{"num_key_value_heads": 6, "hidden_act": "swiglu", "norm": "rmsnorm", "qk_norm": false, "parallel_block": false, "init": "normal", "init_std_up": 0.0452, "optimizer": "laprop", "lr_mult_o": 1.27, "warmup_steps": 424, "decay_fraction": 1.0, "decay_shape": "sqrt", "final_lr_fraction": 0.0, "max_seq_len": 512}
MLP neurons of a small language model. Each row is named by its layer, matrix (gate and up: input weights) and neuron, and shows model dimensions 48-143. Each number is 50 + 15 x the weight over its row's rms, rounded and kept within 0 to 99. A neuron's up and down rows have the sign that makes its largest values positive.
After each neuron's rows, "fires on" lists the tokens most often at its 100 highest values on Wikipedia text that the model never trained on. A number after a token or word is its count.

L5.gate152:43 51 64 38 56 67 59 84 35 50 42 28 40 49 74 09 73 48 37 49 46 53 53 55 61 57 45 59 59 56 54 55 53 65 35 54 61 26 55 73 26 47 73 32 78 28 47 67 37 60 52 28 53 82 79 33 42 42 52 48 77 57 43 62 53 67 77 65 40 60 53 86 44 40 62 57 54 66 57 39 26 48 67 61 28 10 50 56 59 62 30 47 44 15 33 41
L5.up152:32 47 69 64 29 49 81 56 64 76 43 48 49 46 46 44 50 59 55 61 64 46 43 41 38 69 60 54 37 79 50 47 39 43 57 28 45 30 46 44 32 47 64 57 42 15 45 31 37 56 68 40 73 51 57 66 47 24 35 59 69 26 48 50 30 59 51 53 76 57 61 56 55 54 55 59 37 52 52 60 30 47 66 39 26 40 67 41 66 57 39 57 94 80 67 51
fires on: "ran" 25, "l" 21, "an" 12, "le" 12, "or" 8

L4.gate224:54 05 30 58 62 40 34 29 35 59 28 61 51 53 55 46 43 55 37 41 42 61 69 49 20 56 57 81 10 58 38 36 33 64 33 48 48 32 22 63 26 66 63 50 71 30 46 48 55 47 81 56 48 38 37 47 40 54 41 73 61 35 74 40 40 63 37 55 63 35 30 71 45 50 59 56 53 29 10 43 63 60 54 65 29 71 57 75 56 29 52 49 44 42 66 55
L4.up224:30 20 56 55 15 48 43 17 47 49 39 48 48 57 48 52 66 73 10 40 34 66 43 45 45 37 53 77 56 47 46 66 59 34 59 45 38 66 44 61 55 63 45 39 69 43 52 37 74 25 84 55 76 46 35 51 46 67 51 43 36 45 46 29 56 36 71 51 63 41 40 42 64 63 73 59 50 51 28 44 41 39 50 66 37 68 55 53 70 53 54 41 38 56 57 40
fires on: "w" 37, "t" 29, "ich" 10, "s" 9, " or" 8

L5.gate269:65 36 45 61 68 21 48 49 33 47 52 35 58 30 50 64 27 58 43 23 51 32 49 64 20 49 48 68 36 52 09 68 57 66 59 77 92 48 52 43 42 65 42 19 72 30 50 49 49 59 43 49 51 75 65 60 43 38 58 55 29 55 65 42 58 66 62 73 48 56 50 39 39 69 69 35 55 27 46 20 33 44 38 33 58 27 09 53 55 43 21 53 30 60 65 30
L5.up269:38 33 65 64 66 53 55 57 54 31 44 99 41 38 46 53 57 63 70 52 46 33 36 61 24 20 33 67 31 57 55 54 40 73 54 51 39 52 73 32 45 09 51 70 19 45 54 27 53 53 11 70 29 33 68 75 35 46 44 48 58 35 48 66 72 61 43 56 39 37 42 42 57 44 39 53 34 49 11 62 60 30 45 47 18 71 61 52 63 42 38 68 47 69 80 69
fires on: "st" 41, "t" 21, "k" 14, "est" 12, "v" 8

L4.gate93:36 42 71 59 58 46 35 63 70 52 69 49 58 41 41 51 28 32 42 52 66 82 44 60 59 35 39 38 63 57 81 37 40 59 51 52 38 59 56 75 74 77 37 37 67 57 60 55 62 62 62 38 25 48 35 36 58 68 32 25 51 72 75 42 78 41 64 72 40 79 50 39 32 71 64 33 47 53 35 32 36 62 50 42 35 29 70 47 50 68 21 55 67 43 37 75
L4.up93:64 50 61 69 38 42 66 65 41 45 70 48 48 42 66 91 64 56 64 31 51 54 71 82 42 51 99 48 60 38 51 65 61 63 83 62 44 51 56 29 64 44 44 48 66 48 48 30 77 57 75 44 62 41 52 57 42 21 34 58 20 41 59 59 37 54 67 54 52 84 48 56 52 29 51 62 41 26 69 41 47 50 61 24 36 36 47 53 46 53 41 53 52 43 63 47
fires on: "s" 93, "th" 5

L5.gate1:63 06 55 48 42 49 55 73 35 47 64 49 51 50 80 57 71 34 44 50 69 60 68 46 57 48 86 67 46 66 57 55 47 55 51 52 25 45 57 51 53 51 75 69 45 42 93 44 60 21 62 38 57 84 57 58 52 71 30 65 41 52 33 31 37 75 52 45 34 55 58 29 66 56 53 56 21 77 23 33 47 45 46 45 28 47 59 55 29 35 72 63 68 68 63 58
L5.up1:25 47 48 62 48 61 59 31 67 67 70 62 57 66 47 57 58 46 29 59 42 65 53 19 75 25 74 45 36 48 81 63 48 49 66 44 34 69 65 68 59 50 39 53 45 70 63 38 58 43 69 64 59 54 63 40 56 54 45 32 65 54 57 55 39 60 51 40 61 30 45 50 51 38 66 14 32 41 57 41 46 40 43 71 24 58 33 27 55 64 23 28 68 43 32 74
fires on: "s" 19, "f" 16, "p" 11, "er" 10, "n" 8, "w" 7

L5.gate244:34 75 66 75 15 41 55 35 09 27 56 58 72 48 64 38 60 44 29 69 81 34 65 46 69 55 41 44 35 61 57 36 49 38 45 61 52 37 43 57 51 45 43 86 59 66 44 43 46 37 62 48 44 17 60 35 66 43 34 65 36 53 48 29 81 39 62 56 68 45 73 44 49 43 72 44 41 73 21 51 49 54 64 40 34 32 47 39 49 50 50 68 40 47 48 35
L5.up244:64 44 42 46 52 52 59 69 83 51 61 25 60 45 46 69 52 33 16 36 65 12 33 57 46 53 52 75 57 61 64 49 53 19 77 23 56 52 58 53 35 49 46 58 60 50 48 55 48 71 55 55 37 48 36 58 76 67 66 59 50 68 55 38 41 41 47 62 57 88 59 61 59 39 38 68 37 50 41 56 39 83 35 69 54 48 73 34 41 54 67 52 42 92 22 76
fires on: "t" 20, "l" 12, "ust" 10, "." 7, "ast" 5, "ro" 5

L4.gate237:52 21 99 48 57 58 07 99 62 25 27 45 40 69 48 49 47 64 61 55 51 73 50 45 45 57 72 55 51 68 50 36 39 66 30 45 80 71 18 54 60 43 51 40 60 62 44 70 33 78 56 54 50 50 60 47 71 56 47 33 50 50 25 53 57 59 52 54 32 61 58 44 56 33 55 54 70 54 18 34 45 48 27 35 43 56 53 40 68 31 38 25 30 39 45 37
L4.up237:88 59 45 42 58 58 21 68 64 70 62 48 66 50 68 24 41 35 26 54 45 54 55 33 54 80 70 57 43 40 32 40 57 57 69 62 91 61 34 44 21 29 60 76 52 60 37 62 75 33 37 68 59 66 46 68 45 83 42 25 44 23 37 47 64 36 27 72 50 28 44 50 67 55 76 66 66 71 51 32 49 34 26 45 63 41 41 31 60 28 38 29 55 57 46 55
fires on: "i" 40, "as" 24, "it" 12, "oc" 10

L2.gate132:60 49 68 67 55 46 51 37 41 58 66 59 53 18 82 68 43 50 70 49 46 37 55 85 29 62 45 86 39 48 40 45 39 51 78 46 21 44 48 44 58 27 45 44 49 41 51 33 46 53 57 24 53 44 44 37 46 51 66 49 63 57 47 47 75 28 51 80 53 74 16 64 67 69 50 56 20 40 81 60 26 59 42 63 60 69 52 71 57 44 42 52 53 33 65 39
L2.up132:31 64 57 52 60 28 67 71 39 51 52 65 63 47 52 32 66 81 70 35 42 43 29 31 37 43 52 42 59 29 77 39 60 41 55 48 69 39 68 44 61 61 35 14 40 58 55 41 33 65 47 52 60 43 40 48 57 64 58 84 52 63 44 46 46 39 63 74 33 74 45 47 47 52 53 63 41 29 57 37 48 69 39 47 54 71 61 53 39 58 45 29 26 78 26 52
fires on: "t" 23, "ill" 17, "ed" 15, "w" 13, "av" 10

L2.gate365:44 46 29 45 50 73 48 40 22 42 25 36 55 83 65 26 32 43 54 42 53 57 81 42 49 58 38 31 45 71 34 57 56 64 43 62 35 64 67 62 14 24 66 25 52 36 62 59 48 51 48 45 54 44 31 51 45 52 34 45 45 62 68 44 55 46 55 60 51 36 76 44 24 35 27 41 38 42 63 56 62 72 52 66 72 50 57 44 52 45 78 65 79 24 45 45
L2.up365:50 77 52 61 52 40 44 44 54 42 40 49 25 65 59 60 41 70 63 55 50 56 24 69 81 68 19 49 30 57 59 46 38 54 71 46 28 54 54 49 43 48 61 29 49 52 50 33 62 45 47 34 43 66 67 32 36 34 39 22 44 50 73 50 05 70 75 60 46 30 37 57 29 37 65 31 54 62 75 38 55 61 31 70 68 65 39 23 54 79 52 47 58 52 59 42
fires on: "le" 33, "ed" 29, "art" 20, "all" 15

L6.gate177:44 31 54 70 46 31 33 77 43 43 21 49 65 51 59 45 48 40 41 32 54 46 33 48 44 62 34 85 41 24 40 32 46 52 53 39 38 43 40 57 51 41 68 52 53 39 61 42 66 29 64 37 47 20 29 38 64 47 41 34 66 67 57 30 63 49 68 42 74 49 59 43 48 27 59 48 91 53 35 42 34 34 43 80 82 26 26 39 63 37 55 44 38 33 47 85
L6.up177:52 33 57 30 49 71 68 62 39 66 46 51 58 32 72 39 47 35 53 39 64 38 37 58 30 64 46 44 51 46 72 53 48 66 80 41 61 39 41 45 38 35 55 79 61 53 55 67 82 65 44 43 59 56 73 41 49 44 72 32 60 55 27 36 59 46 51 35 56 45 34 49 69 29 35 46 65 64 20 57 40 33 48 79 63 39 76 38 33 34 27 49 53 57 71 49
fires on: "oc" 56, "uc" 11, "ost" 6, "in" 5, "up" 5, "er" 4

L6.gate235:46 51 30 54 27 50 51 60 37 70 77 46 53 32 44 50 51 34 52 32 51 59 34 41 38 33 43 56 70 54 41 37 45 48 33 46 55 57 47 69 27 41 83 54 40 37 52 59 84 38 62 82 72 56 31 71 68 51 67 71 39 66 70 80 45 61 35 56 39 25 68 65 42 69 33 68 44 38 00 54 54 45 57 24 16 32 40 57 58 44 43 18 34 44 47 55
L6.up235:64 23 50 53 38 53 51 36 49 24 80 48 32 32 67 54 61 21 73 54 55 42 40 58 55 14 67 60 63 48 44 80 35 34 66 53 47 14 69 52 65 63 53 52 64 70 53 24 38 66 54 41 48 38 44 33 58 42 34 58 38 34 45 39 43 27 49 52 52 54 34 56 50 36 65 56 52 46 44 60 59 65 63 74 61 50 56 48 31 85 62 65 53 19 48 40
fires on: "h" 20, "j" 16, "ar" 9, "an" 9, "e" 7

L4.gate138:74 44 40 59 39 61 31 33 32 30 37 57 32 60 54 49 42 35 58 48 44 54 62 53 44 39 67 48 49 40 57 55 15 70 52 67 48 41 49 46 87 77 50 50 76 50 50 75 49 59 37 43 66 53 47 54 52 35 53 62 40 47 93 31 60 50 90 38 34 87 71 59 38 27 35 43 63 46 64 40 24 59 91 61 48 63 60 57 21 29 52 75 71 45 49 41
L4.up138:71 36 70 50 35 35 28 72 72 55 22 61 53 45 28 52 18 44 58 54 43 32 45 65 51 56 37 69 84 31 28 49 52 66 38 70 65 49 53 52 62 62 39 51 67 40 49 32 58 44 15 66 41 38 58 79 51 66 41 34 69 37 74 65 41 54 29 41 48 66 53 32 50 76 67 57 39 48 61 55 52 49 34 26 26 46 50 58 46 64 70 43 50 48 87 44
fires on: "he" 60, "a" 10, "ur" 7, "ith" 6, "t" 6, "is" 6

L5.gate14:34 33 55 39 54 59 63 47 40 36 79 52 66 35 36 68 19 32 71 59 55 67 55 51 57 32 79 79 46 67 51 43 35 73 69 49 32 40 34 50 61 46 55 36 51 69 61 47 42 51 37 64 47 74 47 30 67 71 47 61 75 62 50 66 82 60 60 52 60 48 49 58 59 64 54 60 33 53 40 45 28 46 87 20 29 32 45 33 65 71 52 43 23 38 52 48
L5.up14:52 35 74 51 84 46 69 83 71 46 67 52 36 42 48 57 48 01 45 54 46 61 40 61 49 22 48 76 78 76 46 44 72 35 54 40 61 30 42 32 58 72 29 32 65 50 60 55 54 58 58 27 41 48 55 45 51 39 48 57 50 38 55 41 42 61 50 52 67 78 44 75 32 40 46 69 36 39 62 36 48 52 55 64 66 45 14 51 61 86 08 59 42 41 60 66
fires on: " d" 49, "h" 44, "th" 5

L6.gate21:30 40 26 70 56 25 66 33 38 52 41 44 34 29 51 43 41 55 45 65 65 48 57 62 49 20 55 51 46 42 58 43 53 55 24 27 48 35 38 58 52 64 31 66 63 28 40 59 89 31 53 42 49 47 66 46 35 63 64 32 30 42 78 50 56 63 48 55 61 75 36 75 50 30 68 47 57 56 51 27 31 59 64 48 61 63 13 46 27 54 56 78 62 68 83 79
L6.up21:61 39 27 63 62 38 40 55 45 56 50 45 55 56 48 27 45 64 62 33 47 47 24 38 46 41 74 77 58 43 19 57 53 63 32 57 46 43 53 56 68 49 68 53 67 47 45 43 39 11 55 37 20 52 32 77 38 49 50 41 51 31 69 39 36 71 68 61 50 65 51 25 75 31 74 55 69 27 44 83 38 18 47 53 38 69 38 66 44 63 61 57 53 64 35 57
fires on: "t" 37, "ist" 12, "is" 12, "s" 10, "en" 5, "ec" 5

L5.gate129:41 25 57 42 52 02 57 30 34 40 42 59 48 67 48 29 72 46 52 43 53 49 59 37 89 78 23 40 57 62 80 64 54 42 52 68 54 44 62 53 49 38 21 59 44 22 39 54 33 58 47 55 53 66 66 21 45 41 41 56 59 95 61 70 52 39 56 52 56 60 67 63 42 52 28 29 46 57 44 51 43 59 55 44 53 43 71 32 43 34 44 55 80 10 34 50
L5.up129:43 39 48 70 75 44 63 53 35 64 36 79 49 39 62 65 48 49 44 44 69 64 36 73 38 43 53 53 19 38 40 44 61 54 60 91 61 51 73 45 32 73 50 22 57 42 59 65 54 54 41 43 53 49 49 57 21 55 48 49 44 39 59 58 34 53 68 85 59 51 57 61 82 59 48 50 37 71 71 15 51 52 34 46 52 69 43 41 86 65 35 65 32 28 59 53
fires on: "le" 28, "ch" 19, "st" 14, "g" 13, "e" 8, "ed" 8

L5.gate90:54 15 40 41 46 45 44 51 60 20 82 51 71 67 67 47 62 77 30 70 66 45 31 62 42 34 67 59 49 27 33 62 48 62 63 72 46 32 56 38 62 52 52 22 61 46 36 42 74 50 72 50 51 53 51 69 57 50 32 37 29 25 54 26 51 24 68 70 57 45 62 75 54 58 72 48 70 36 52 42 40 64 35 68 31 50 30 33 59 54 53 49 31 33 52 24
L5.up90:17 67 27 51 60 50 60 24 37 46 63 61 48 65 52 44 61 65 99 55 73 65 39 56 36 44 26 40 42 49 67 71 67 32 61 68 45 38 67 45 37 61 49 66 39 68 36 44 42 52 49 46 31 64 17 48 67 42 49 50 47 56 62 49 56 40 55 56 60 37 51 50 42 55 50 48 60 59 42 32 59 27 54 52 26 53 35 43 49 67 65 43 49 51 55 65
fires on: "qu" 33, "t" 20, "v" 15, "e" 13, "0" 7, "m" 4

L8.gate250:57 42 24 45 50 31 37 38 73 39 61 55 68 54 23 75 63 49 28 65 83 47 82 64 50 70 17 68 49 28 46 43 71 48 39 51 27 16 58 45 68 60 31 79 55 39 60 34 66 41 58 33 35 52 39 39 25 41 47 50 44 31 61 34 32 36 65 37 53 29 71 68 52 47 54 71 36 65 61 56 33 71 47 39 58 80 62 57 60 38 89 50 40 77 51 50
L8.up250:39 62 59 50 45 41 58 35 46 60 67 67 54 61 56 33 45 71 70 44 19 55 43 57 47 63 28 67 67 49 45 54 67 50 58 48 44 54 60 18 52 41 47 54 55 60 64 39 66 52 51 32 53 32 52 73 38 51 25 49 78 55 48 68 87 41 40 28 49 27 35 47 37 34 68 65 17 43 60 82 67 35 66 49 81 42 31 47 51 47 48 62 64 34 68 23
fires on: "il" 22, "ed" 17, "el" 13, "ter" 13, "at" 8

L4.gate301:56 45 48 52 32 61 59 56 54 37 60 75 47 65 54 14 53 66 73 24 48 75 44 56 54 68 47 84 24 28 69 57 31 38 38 34 54 37 53 48 65 32 50 56 69 51 41 59 82 91 54 30 27 73 63 41 43 41 90 55 43 37 44 48 37 71 50 83 33 48 56 87 61 51 52 54 51 47 38 53 81 48 70 56 64 23 57 54 56 55 38 50 53 46 51 58
L4.up301:57 68 48 58 43 36 54 64 51 29 46 58 70 69 52 36 67 57 41 39 44 46 44 31 38 66 68 26 48 58 69 35 79 64 45 31 49 64 40 69 34 32 46 64 56 57 47 35 56 58 65 43 56 54 44 42 48 54 26 08 07 47 27 76 47 83 34 81 63 47 43 61 58 50 29 43 59 75 38 69 61 41 62 44 50 42 52 37 49 63 36 17 73 44 52 51
fires on: "ic" 57, "ound" 12, "oc" 9, "ment" 8, "c" 6

L5.gate83:44 20 58 32 46 20 39 68 47 44 35 38 55 69 44 44 45 17 65 56 64 57 45 57 31 51 52 24 50 36 39 65 31 51 39 45 71 81 87 49 65 40 41 33 30 45 65 56 30 52 53 44 28 52 65 43 36 69 44 46 50 43 26 58 70 73 48 25 34 66 51 50 47 42 61 67 44 61 37 59 65 31 28 38 29 64 53 42 25 67 70 51 57 41 33 53
L5.up83:41 60 38 55 48 61 56 60 48 40 34 40 51 33 60 50 61 31 48 23 59 42 79 55 42 46 55 42 46 63 71 88 77 24 70 55 53 34 23 38 29 61 31 37 66 38 39 46 59 41 56 51 55 61 68 38 47 67 46 47 50 37 57 79 52 61 45 42 46 60 55 54 57 45 61 10 59 62 48 41 70 54 38 42 09 52 49 55 29 23 29 47 97 63 66 58
fires on: "n" 22, "e" 11, "p" 10, "re" 9, "ab" 8

L5.gate132:49 60 59 79 30 47 28 44 58 54 40 35 53 70 47 77 47 50 47 71 54 47 70 57 49 88 29 32 30 37 42 66 17 55 67 30 37 61 47 69 42 56 29 72 55 42 39 60 49 80 37 39 67 42 83 29 68 43 50 49 52 43 39 50 63 44 64 69 48 62 58 64 48 64 46 13 29 59 74 43 35 37 48 42 65 34 47 57 46 45 56 64 47 48 58 48
L5.up132:42 49 63 69 52 87 47 49 35 31 54 58 42 75 52 56 59 60 56 56 73 61 43 77 53 70 44 72 43 56 33 42 51 59 71 46 49 36 46 36 77 54 37 46 45 48 89 65 19 48 77 46 55 30 59 48 62 64 58 66 50 64 45 54 46 14 62 46 33 70 48 34 57 51 50 60 44 35 50 50 60 71 39 47 79 69 68 57 66 52 56 66 56 58 70 68
fires on: "t" 29, "ld" 18, "ed" 11, "er" 9, "ive" 7, "d" 6

L8.gate94:38 32 66 51 36 45 67 40 39 48 41 51 57 72 62 55 76 54 31 47 63 80 42 65 49 40 27 43 62 26 49 47 53 74 50 52 60 78 41 41 60 23 58 73 33 63 25 73 42 56 41 45 56 32 26 61 57 64 41 42 52 50 28 76 63 91 74 33 47 47 71 54 39 63 34 78 50 27 52 46 49 15 58 37 38 56 55 60 52 38 60 64 39 43 46 44
L8.up94:79 28 50 43 45 65 56 66 60 65 57 50 34 66 42 53 45 43 49 54 51 36 62 55 60 42 52 60 99 65 42 49 81 54 33 71 49 41 50 51 22 49 48 60 37 49 41 22 59 29 54 31 42 87 51 49 59 53 33 61 54 50 67 51 47 80 59 40 55 61 40 54 48 44 44 60 41 24 56 89 56 56 44 24 30 63 78 64 30 32 44 54 67 67 52 53
fires on: "p" 43, "b" 18, "um" 7, "l" 6, "n" 6

L8.gate202:43 47 49 70 18 48 44 38 49 47 20 83 47 50 37 40 47 42 27 67 50 38 34 75 29 67 43 59 44 66 33 44 42 44 45 39 29 78 75 39 72 44 51 64 38 62 36 53 63 50 15 56 37 57 45 35 21 50 67 52 67 47 35 42 65 10 65 52 38 59 51 38 66 67 77 64 50 73 71 40 18 65 16 50 70 48 46 46 27 54 60 53 40 48 30 70
L8.up202:28 24 49 66 62 30 56 62 41 63 47 66 61 50 50 54 48 41 31 39 42 28 45 67 59 66 54 56 26 71 67 48 40 50 48 25 52 52 62 62 57 48 49 75 48 46 52 31 99 43 40 44 33 54 75 36 64 44 54 24 69 64 47 42 49 40 77 36 53 51 61 80 64 55 66 39 45 64 45 26 23 58 46 59 65 26 36 66 51 66 58 39 52 40 65 45
fires on: "oc" 21, "b" 11, "ur" 10, "in" 8, "h" 6

L8.gate25:47 19 58 84 42 36 38 55 53 37 70 47 55 48 69 32 47 49 68 35 44 60 42 65 53 49 29 61 67 36 62 47 54 47 28 26 52 58 27 41 69 27 45 50 63 27 60 70 62 58 57 06 41 64 34 42 15 75 64 42 57 75 46 60 43 34 62 44 55 65 81 69 35 30 45 24 59 41 67 56 31 62 65 51 50 38 51 36 55 27 61 49 62 37 43 43
L8.up25:70 59 41 63 26 32 63 51 37 35 44 58 38 42 59 23 46 61 50 42 18 82 56 56 24 41 69 91 29 29 59 69 54 33 25 54 42 38 45 51 43 57 63 82 47 28 64 79 57 37 41 32 61 58 80 38 44 36 52 21 50 60 60 69 60 23 57 25 59 63 56 15 54 43 51 54 37 31 32 54 60 51 36 49 40 57 48 58 56 45 66 70 43 50 34 57
fires on: "ct" 26, "ist" 18, "s" 15, "v" 13, "at" 7, "r" 6

L4.gate33:67 55 29 66 64 51 55 56 21 50 45 53 54 58 21 30 36 51 45 43 51 61 69 39 53 45 40 38 55 55 49 61 55 70 38 31 45 48 22 47 69 40 38 62 83 42 55 72 46 63 29 59 37 35 41 47 27 40 47 75 57 55 74 24 75 62 48 95 88 43 61 52 52 67 52 42 56 23 48 68 49 23 44 72 57 27 34 29 33 66 32 53 38 46 66 55
L4.up33:53 59 57 61 39 26 55 81 48 37 48 71 55 49 27 46 75 54 64 74 33 68 48 43 41 66 65 53 56 40 69 37 46 57 39 24 50 63 73 58 60 66 68 41 67 44 57 41 19 67 76 43 57 59 57 44 65 38 36 47 39 35 44 41 55 50 38 64 38 48 66 58 58 56 36 72 63 73 48 34 44 62 64 35 44 09 60 70 28 60 77 40 42 49 61 55
fires on: "\n" 62, "en" 16, "ate" 10, "ac" 8

L8.gate338:67 31 26 35 20 38 40 57 75 58 55 75 64 60 41 36 69 27 46 76 47 29 62 84 58 45 49 60 27 40 40 45 69 58 56 52 76 74 64 41 33 51 55 61 32 30 27 40 78 71 38 61 33 77 40 35 51 54 58 53 54 49 43 59 65 53 44 55 42 51 55 71 50 65 70 66 53 68 59 56 32 50 51 53 39 54 37 72 38 67 61 69 55 41 60 70
L8.up338:51 43 60 60 60 45 77 88 55 23 49 47 68 70 64 57 68 17 31 46 40 57 46 54 50 51 47 39 27 41 43 37 63 57 37 39 47 17 62 64 77 39 18 30 41 44 57 69 60 50 48 58 42 26 51 58 44 25 55 48 47 44 81 39 32 62 35 38 71 35 58 63 37 44 51 59 65 37 79 65 54 43 24 33 48 64 25 41 54 77 70 62 53 61 38 49
fires on: "p" 47, "h" 11, "ur" 9, "l" 8, "b" 6

L4.gate281:25 44 52 48 55 76 57 43 35 43 41 19 54 59 31 50 43 55 59 53 56 47 39 50 46 23 74 74 53 41 23 53 26 43 65 22 73 27 40 50 63 38 51 61 59 29 63 71 58 62 48 38 51 31 43 45 64 53 61 58 59 41 74 21 64 63 55 83 41 62 57 29 46 67 51 45 63 50 30 41 47 18 35 36 63 56 44 53 61 65 63 60 48 28 70 48
L4.up281:39 64 45 68 41 57 36 53 46 51 71 45 51 61 57 64 27 37 36 41 45 40 38 21 49 29 64 49 60 58 42 37 32 49 60 15 56 51 52 46 63 43 80 68 64 20 39 59 54 67 47 47 73 55 52 43 77 41 27 48 60 38 71 44 86 67 65 80 42 41 68 40 62 78 30 46 55 70 51 50 51 36 35 79 26 47 50 41 54 53 42 36 45 59 44 59
fires on: "ac" 38, "en" 25, "w" 14, "iv" 13, "igh" 4

L5.gate216:35 54 70 73 32 65 32 39 58 35 68 17 56 70 61 54 74 67 62 22 44 67 59 56 35 50 51 43 48 40 64 48 63 58 60 56 23 69 67 61 43 39 28 63 30 53 60 51 42 52 53 53 50 44 25 55 51 99 44 54 56 66 62 46 51 62 62 43 36 43 53 56 59 53 59 58 43 40 36 75 74 50 49 32 63 11 97 49 38 24 66 63 57 09 42 35
L5.up216:24 50 63 54 44 53 30 12 39 43 57 59 62 62 32 73 51 72 57 82 49 76 33 52 44 67 49 25 53 09 43 47 32 51 71 42 19 39 43 44 52 57 38 41 52 53 60 60 82 57 58 48 47 44 28 47 39 64 25 45 18 61 67 57 20 58 52 60 59 23 76 42 51 63 30 56 41 59 67 42 50 55 29 58 44 40 51 75 66 53 51 26 48 41 99 36
fires on: "al" 26, "ing" 13, " of" 12, "t" 12, "es" 6

L4.gate340:44 57 31 42 93 56 31 50 43 45 32 79 51 40 33 60 61 15 56 35 75 46 38 62 42 55 23 41 29 09 53 56 60 35 25 66 34 41 68 69 55 60 43 63 42 40 59 58 44 42 28 44 32 29 25 50 36 42 46 39 61 59 42 44 62 54 51 45 33 67 54 61 09 49 63 59 46 34 60 46 25 40 25 89 39 44 48 65 52 55 50 76 41 65 28 56
L4.up340:45 50 30 58 57 71 52 32 42 63 52 49 22 46 49 40 42 33 83 36 53 50 52 26 47 84 45 83 25 53 25 51 43 30 46 58 69 73 47 53 23 31 46 55 40 32 48 27 65 43 32 35 41 48 58 58 31 37 32 51 70 46 41 59 53 37 48 46 51 33 51 61 39 47 97 67 28 49 25 36 60 40 69 58 57 55 42 58 61 84 65 37 55 14 66 35
fires on: "v" 51, "at" 7, "ed" 5, "ol" 5

L8.gate20:70 57 68 46 66 30 55 38 49 35 42 26 39 42 58 13 70 38 35 76 65 51 57 47 67 77 64 67 54 44 45 65 50 43 61 66 79 23 43 43 41 65 51 49 59 49 46 45 39 50 18 52 60 54 60 53 37 62 41 27 42 46 35 74 65 58 62 69 48 60 50 46 57 53 66 50 30 78 38 33 45 84 54 50 65 55 49 44 56 56 61 31 62 20 36 57
L8.up20:20 47 57 40 30 67 73 38 48 56 38 23 34 50 22 56 59 81 49 44 58 54 34 46 48 28 37 44 50 34 78 60 61 43 54 19 41 63 70 28 47 52 72 69 33 38 38 40 56 29 62 28 42 35 57 38 24 54 37 65 31 59 38 61 21 57 57 52 39 63 37 53 56 20 56 46 35 54 33 63 54 57 34 52 41 29 65 20 52 53 59 27 04 39 59 49
fires on: "el" 37, "ou" 20, "ur" 19, "l" 9, "oun" 6, "le" 4

L6.gate88:59 00 48 69 37 61 37 62 37 49 51 36 40 20 40 53 39 27 51 25 57 43 59 59 37 61 54 56 50 67 49 57 36 64 38 60 63 63 47 76 56 58 46 47 57 51 40 51 50 50 36 61 52 76 28 68 47 49 62 62 49 50 72 21 58 53 54 51 44 55 63 76 70 58 85 72 49 63 21 48 47 43 72 58 69 42 54 32 60 55 70 51 43 45 43 55
L6.up88:57 65 44 58 68 53 48 62 39 59 71 64 59 58 25 75 52 35 48 27 66 34 45 26 68 55 38 70 59 52 61 39 59 50 54 66 69 38 45 46 55 73 55 55 54 27 31 37 40 33 56 36 61 40 55 42 71 34 44 82 53 63 72 52 61 66 43 35 80 33 50 69 48 36 58 67 32 42 33 42 55 40 35 60 65 39 55 51 50 56 31 52 29 37 30 17
fires on: "b" 19, "z" 13, "v" 13, "j" 12, "er" 8, "h" 4

L6.gate99:44 54 60 42 43 48 53 56 16 57 59 69 51 64 48 49 44 54 15 63 66 60 52 60 48 42 28 53 74 54 28 71 69 59 47 62 70 42 69 60 45 66 59 65 45 35 51 32 63 48 31 26 73 14 82 47 20 66 62 63 34 45 51 39 44 65 56 55 46 39 58 49 52 52 31 80 39 80 36 40 40 44 57 65 52 45 45 95 28 50 60 71 42 70 33 48
L6.up99:75 53 47 37 40 61 73 35 65 49 70 45 71 57 31 64 37 66 85 38 35 48 57 37 26 48 48 52 58 57 34 63 70 59 53 27 54 33 68 46 31 45 68 49 53 47 65 49 70 46 30 48 38 50 69 41 40 41 69 80 47 45 33 67 61 81 49 47 53 24 32 49 30 09 80 63 66 42 61 43 52 52 57 43 53 39 48 66 50 75 64 46 59 32 47 34
fires on: "d" 59, "el" 10, "ub" 6, "ter" 6, "b" 4

L6.gate216:32 31 56 60 46 41 45 60 57 31 49 12 52 63 47 59 69 23 26 63 54 36 35 62 63 37 43 53 41 29 57 36 59 41 43 36 61 73 64 88 44 45 55 34 37 81 24 28 50 59 34 58 34 41 50 48 30 64 60 48 33 37 45 47 51 49 37 22 33 55 39 52 81 46 47 30 43 25 65 47 48 80 35 58 51 60 37 45 54 65 72 52 47 37 60 52
L6.up216:29 56 41 22 51 39 77 56 26 59 42 70 47 55 41 46 56 44 41 62 51 73 58 57 38 44 74 22 49 47 58 60 69 37 42 84 44 34 42 29 35 52 56 48 39 38 53 33 33 40 71 48 49 30 52 62 33 43 30 60 34 42 49 41 38 39 55 67 48 68 50 51 57 29 56 31 62 58 52 71 79 52 60 65 51 70 72 42 39 66 45 68 68 35 29 56
fires on: "p" 30, "ol" 17, "r" 12, "b" 11, "n" 8, "k" 5